{
  "head_dim": 128,
  "d_mlp": 704,
  "positions": "rope",
  "lr": 0.00488,
  "decay_fraction": 0.31,
  "batch_tokens": [16384, 32768],
  "doc_mask": true,
  "dataset": "wikipedia_en"
}
MLP neurons of a small language model. Each row is named by its layer, matrix (gate and up: input weights) and neuron, and shows model dimensions 16-111. Each number is 128 + 24 x the weight over its row's rms, rounded and kept within 0 to 255. Numbers have three digits each. A neuron's up and down rows have the sign that makes its largest values positive.
After each neuron's rows, "fires on" lists the tokens most often at its 100 highest values on Wikipedia text that the model never trained on.

L3.gate133:157083136145107136112121133122164141097110104120111138138119129089160087112090125105138108140097153156095087146142157089123086149133119163077149105107133154121131129124076142096143144088118116138126117160123134138134132153118109128126108063134098122110137111159131101115138116103114159115
L3.up133:082152102111142130141106116119136170101114178097150123074117105132129175154119114128119112125088107135104133144124161093138122144126119145125111100135141173109183128112107096103166136149163174171131147127149153134137147120138070128169119085099145146161139121136145101159119128126079141108
fires on: " became", " went", " came", " had", " fell", " participated"

L8.gate491:123112108167093174149133156119160103135118096157120134152125129129130113173080111132158117130182130135086102138125121112118111139102115082122155132100141160153152112130155126129100117154157133113154100123129123109152120117127176093105130116158142129163133174118106104138132166103158133128
L8.up491:118109148107076160127111151099160103142122121146085133124122124119145147119131117149162122111161139116092133136121149083153137129125113172127126110094152142140170090081156107153122153145177173140118092125142087142141142117108119096109145106107133143171124158104120122138158184159105140158
fires on: " |", ";", "',", ",", ":"

L9.gate626:165109089062142157139135132142179108151105096073140117106158129135123106137149138118109092138135147141137062109123118133123109144112119110134147186118144147104143174129145155130167127132116093092167109127127130108160132106091086150143096105143114134132143133134076135115119125119127102147
L9.up626:127135085160130107134175098156126125132118143113097144152134099150112163105152095110133142146105144121156099095119119094109180154126148144097143162157103153138145114125107107114110118134146145128143086112088132135095111138119119161148136147123125131123141117135129157109106104109148161160
fires on: " L", " H", " l"

L11.gate634:121142123120066125146099109136116132144125128158099123125196128142123136135159105154123148131055173124132148110133142109114151117183101140108119132132110104152136101141128076161144118116102103123117117141127124079143103103146135116133120133106099106107194129153085163126141109127146126159
L11.up634:139143135114124103145123155104133137092125136107170149201103100160106149085142111084111146124105139121128120165148093128141130131178134093122093132146162110133129147105118127101132105126094134093152122153122167106163110137147103144141139164116057080116157096153121147087136140149176115123
fires on: " (", " cont", " Ex", "C"

L11.gate357:141065141124128160138163160074127136120176121146112143136133128151150132078092117124098124135112106143103129123128069140123110111094129135137129115087173134146161143082172125155148152120108119119147145128072131092120089144131124119141103128092106133135106160136136084126112115127126127159
L11.up357:122138142112136083121120155136145131115105160116127127162134117150169132126150118135106170142127053122195129172123142122118131135098127130141134153120154153123100153136115147118105137104129108167105123123111161145107121119099105182093131139173141127102145123128155128163135100138119112150
fires on: " (", " ", "."

L9.gate140:156124075096140145127126174109134114131155141105090126101117078106071098147146137179146120118117124145120118124125136096104139123140147149113075132120123175159133104184126165134153154102100114142154123134094109119138134167162139140147167094128152127188159113101126096135139132166155094111
L9.up140:092148177136155148122119106148103114131122134163124115094118084159144121110145125097137109119123145154143115172159128148134128152100118088113153129141158105118134119095076157151093092118128107149071171110150173143135122153152125136107126155107151102110114162101142132133112138147136084150
fires on: " |", "-", " -", " called", " pop", " c"

L7.gate295:113155136143139149130156155123127160140142129106136124143094170184112127145122127137096095131128109114110149140107119164121109123118087119139130160085145092100146137140152136173123186126147060105159131154120125120065130105163138074163109129149160115154102108132124120088100136165142111129
L7.up295:149157124135144128141168150148102146109108140096159136120117136129127119145101078161152092128098102117150112094113135091103102149119081123172119128132105136140146116123128135100120141103067108146076185126118113137138108121111163162110191119136167143131139136070097129106161126079168153146
fires on: " Th", " th", " c", "Th", " Royal", " "

L8.gate356:145182125141139182152113145120121124159127096172135100137187112113124104113111100133135157114127144100044134143119120167095135109118137104127115130090096111161183096127138131114147160148165113128131122124160162117095129099160150144139156131126130113118153084144115152101071143109064128144
L8.up356:125146181119135119162093187164129116095146130114146117167135117131138131152156099152180121108142182105147083115106089093093138147114110115140131131143126072130115137133109128105146094143144112120102130161136133128156143103097152154144154065145168119156157107137138105108148122095134152152
fires on: " from", " joined", " of", " with", " led", " against"

L9.gate191:145147105109115116172097062126151122144137075124129107145089103078135129115137171126118145138140141116143144134082104162128119147164126124118138163132117167175152202143120083153130125151141104124118129109119162173105154125149165127084143132171109123099156115126138130132162139136184105139
L9.up191:099114152145128150112104120128108146095107144104108113123101100127137118120129134145077164131136188137164133108113167064165168133136154135118047127155114153123080093121173135139143178124117117122109137113120111123123106165131149121143210145152133138139107133100120137082113150124080126098
fires on: ".", ",", " |\n", " pre", " Str", " Dr"

L9.gate156:165147171126155163140109131057147130109155120071136124164115144171122136108113138147112135125098156156171134143107144140127118143151110139151118150174105110144167140115121130149143153102193162135165137139084124123159077113106123107115145106154141165150093106114087106146122130140171128174
L9.up156:096122158105137104148094115094189102131147134124106081129099093183117156128134115142111091090148133107102162113113074123138181088124154132184143124103134185154141129152170069138113094111141140127114126097094106163112123160152159108174113105133147103142138160112104130128146121151149138143
fires on: " |", " or", " this", "ot"

L7.gate603:097125115137160132084082147149169159153161097092140146104129155142107124154136099149119132122080178121117163113171122116096113127116135114156117127144151159156183107132158170103136149122124167185132157114133149067119127157111139128099125147091166098096106084143139152151157158131100106122
L7.up603:123126115133141129116126109062110127149119132138116105152154107159159126113107139116133112137147169130108175086151162136109131156171100164155125148144112135071117120112142116125111126093122118109123118118184142089139107103090138162091096117116180098142129102147137139105080143134111127141
fires on: "S", " s", " G", "G"

L7.gate424:113130153111155112123115124077186152100123129192125160140133126097100147128101132130096081126126122141130079123099138119130076137120125092122093137157083141119161160168135131104087150146141133154101162115141128123093174082156157089159108125113141099133117096113164137133143111125132113111
L7.up424:147138145124157143117156090126126146139115139134094131111166109150117096129123144101122127146105128108162135137132154105171102160155149102095090093140120107110139116118099118193136156115119176101111104142139136127154121133090100167114139154134166072120151147097142116137092122151076146109
fires on: " I", "Z", "I", " G", "40", "G"

L3.gate286:108113155158107103124100121125098134119122126107135111101118117166136102171121131103096134163125122143152150113138130192126100112066160103120147088130091176132124163132158165153109159114126118140140099151144107126105131128131106120158097134102084153132113151134105147143170123154133108133
L3.up286:081121134128089109085077134124114086095115140127091160111122085136112115152129133149115112145135140140128146130128147097183097124135108142113121132163125138120115101102144158135136159139143102190176111170119125164127126126119131103153123135103110171137124092125102094106101140142087137145
fires on: " ft", " ag", " On", " Br", " April", " terr"

L7.gate112:115163104142146151089114107134161105114192133110177154096104129166120127090113125108177158132171168123135129142153171077134136139126154107142142146155101171192099082110109142121135208184092173148149168152129134108133116120123130113141131152144122124147129099162125137137136130092120098118
L7.up112:144114130104084123120086129119152105106104136132157141144174114126124102125092101140139106099115123121149101136152135123120114137131165124110144128099128116128126167104147156088190142127126116087098097166129121132100102132110107101107116165135170079150133075092108156114135103132145155141
fires on: " G", "'s", "ot", "et", "ve", " It"

L11.gate244:124143165177135137159143153127113151105127116106129104161131090139124126103108106161141094146157125109133124112111097088101094167114105118121156160127121136157167122112137131152112164118143153105141100111142102107122070110113103119121163065143174135137123126176137119130103146119125114152
L11.up244:067134142137087123138132147192115154116147126148126130120122124111099147103088095135106149118152147144140101150127158112141122156090130142149133144088128151153141157112151153085078122158154126128130145162105129117131100165173098166088160139128070154136147165121106130151163140170158126134
fires on: " |", ":", "|", " by", " and", " Har"

L6.gate568:093110151142151093148104152162105079129163133080111165103143130093137115157128147148105144098121157128171153143158125112141131092104078151142139126119122127105126149129125110122128075108115157145128085190208116107106122122126118106166150127131094155113149127119096129140114156118113115094
L6.up568:099137123141149111145123127132093112134105129144072123139121120146119150127133115134119143150144112126115076083184116106148141112115132148110110156150151096125101155151137114149120120155152174106139114141156133081119164100087106132125110136087132161090091112119125111093095114123142148130
fires on: " |\n", ".", " May", ",", " February"

L7.gate500:149117131110101153104156137125152130178122155114035144123134098112134136146103119147145096150113137104136106128109157120116136105100142140159103084138123127135170049140123117162108130138155082160116148125135151119127097122156133138144116144104125156100141122120136130155173192178141108125
L7.up500:089163123101113137108161125124136121144116137131073110115148082163150153157083100117142115156137140164161107117129148092080119124126151150165155110111092119128139134112162098165095120151155127153117116130100110124152136148085135131134145168119157135117160126108112101160129170165147133145
fires on: " |", "-", " Brad"

L2.gate11:144090136138154154115156062096119121079147150086143101122092102153124152144117176139091133135126100122104107121144147129154088176148107095108136129120151162126149076126134149145086096161120134083163142152130166084157143110128141111158173139181096120101135127124104128123151149132144107146
L2.up11:161067112133172149127148105116139137117152146097103125113098100147146164147110180129116114129123096084126099082135154125122138145159102096099136151122160150132136081152139130150068111178153112103156170145133134087152116121147127126140155100139140129110142125122107099143178148132147139099
fires on: "==", "===", "^{", "====", " ^{", "_{"

L7.gate629:132124127073136116099120152133102121154085128181100174120148110152108121119088139125121136123125151143128170146099152110093131090149144158131113102110118131113099114127109140093087145132155094122171150162132127122128092114171125114130136147147132160143127146094151078148102116074091122156
L7.up629:145141126097143154182152113095153175109144116124132125164124131146104196088095140116111124158105114105140148051095140161109156137138116140132122125119132160128125113152120155135178108130069106148141176141094133137156093129154113111131087136161143161128117091129142112119098144104139105120
fires on: " L", "L", " l", "l"

L9.gate137:110120096149108126127124105135160089119109126167120161134049129082039131104168130120123129098097149104141095116105117134122130166131101139113140112086117114156145115161150127140107151146110144096133135198107104111122089150152118169132106121130131129142121180128121133104116093114132116123
L9.up137:127140122100122103152132140166115108148100105099093096141119130164121142100138188099115129141116134116156091064116127129122115068130097154130123133151098167146153117109110148135120166150118126135131177152087126172133148129114109089110072113152140153091146122144105171122110092136152101145
fires on: "L", "l", " Al", "Al"

L11.gate92:137176169158102122133111189126105105115106129182140143125151143126100163134133129102161132097112078105170110102174145107139117162134108144146119092141152116123124169143140098142174120108117128144118096134118149087121130103106156103111157109107121162105111134122126129142116156089108119142
L11.up92:097136150127094103081119160117130120092085147101114107093108120138128154131134181148131128143137134113145138120161122133105150113098096130108108146126136070146140105125123154171133115128139141106098144114141119099122155109106124107163110112111152129152135161104147136140121118098127077102
fires on: ",", ".", "-", " "

L11.gate90:113143106136110144168126144108151126116142133148138160121151126153130154137141101164134106085102108104111122126105105119113131146100087098141147145127181082155135102156148112141156108097129102135157072160139172143117146158159119146171147120111119136104154079168122101121139109134180090154
L11.up90:107140127150128119196136166137156092111115129130153126135165143078131121142063117151125113077124155131140172156167089134137121092130131100133107129154174115133134120135148130160164118104133108142114141160150167126149132133179086128121147114143141145134153122160123134128154125133175146160
fires on: " of", ",", " joined", " by"

L9.gate395:093092095143124090149152145123148129181093142118084118151138106166132116160126136139096146120121136119123139099100107120055098156097153113151107133122130071115136087142116114106187108101109119130140136149130150087134049131137110108130101153169133136099124134144126143169132136157132125138
L9.up395:154120118130143117164197096098172120179146130126119127153174119117136120114111143138160160146106102117122108081104167132130093122129137109149148152116125167078149096157127144112176090123137095072162125178136154122117148132124136141133120124134114118124121097062120118135112131089111121145
fires on: " l", " L", " parents"

L2.gate700:155129140158176099148115074080110075115137106159159120104091120160147069155135112135148131115082103150133141165144125141149123159143154108087139121096184153107140137105107115143091098142119126109180140099146126109140135099099101116165118150135110123078140113156086104130131102092158097135
L2.up700:119145167115158144121171131107124114129109107180159156130124114143149138145090079119088106140098123152114176160145165106123105163173122122115092165163132146105157097143152141108113094128142128149152079126082129105144133103102110111101114137121131121140131127115103076150144178150182135105
fires on: "==", "′"

L11.gate288:119149138158102090156141103086100113132087104158148122146127090154139093165140143099108130129112151154148144155119121136127130083147156130137105137199153107153143131143182144141173108147074160114098123141117155132125132124145156123105180136138118119083125155112127164119120136108157145109
L11.up288:154149142148146122141078110133125144108100087110143137096138109146113115123126140090122130093184175149161117090110134156161148135134092113118131137092104140129126137161138160124105128155113102103143122103136157129160156131086125132095148118133107124111088131116109147135118147136121090104
fires on: ",", "."

L11.gate146:146150136126118132125167156125116121155112145181087134118137151163135118084133131132127145119122149144145108093162121078107152139114126127164107146067126124144122137133088135095096119110115112102109126142087139129158101099143130143148136163082152125170126134141171140154085124101123155129
L11.up146:084142074152116097097092118153137117125131121139105099151149103152113122101130077099162163144103146120147130149137109077145160127107082115116141102153122135136154091123123114145108144092156109179106104095121140092101143116105162136170174151125148127091117132148118167110117160125129127131
fires on: " U", " B", " H", " L", " S", " Sup"

L3.gate100:073157107097118144105156103149168114147147116091125125116127131119070148142153140127176113136129124096065173110103098076088133113126137153117149131140143117168144114158123128128153119145108113103103148138121122120140175090168182117129105107117098130091131106153143188167133171109114137166
L3.up100:157129117112101137122122149149128157142091123158156122141121081160124099172156171108124120141151151087152129113152156088138111146120118122089172155115147105118146159129146113151130137144096107098166078108147115118100102120125134117088069131156157104149135147108137119126106158105115128131
fires on: "°W", " rat", " Yes", " Republican", " Per", " Pres"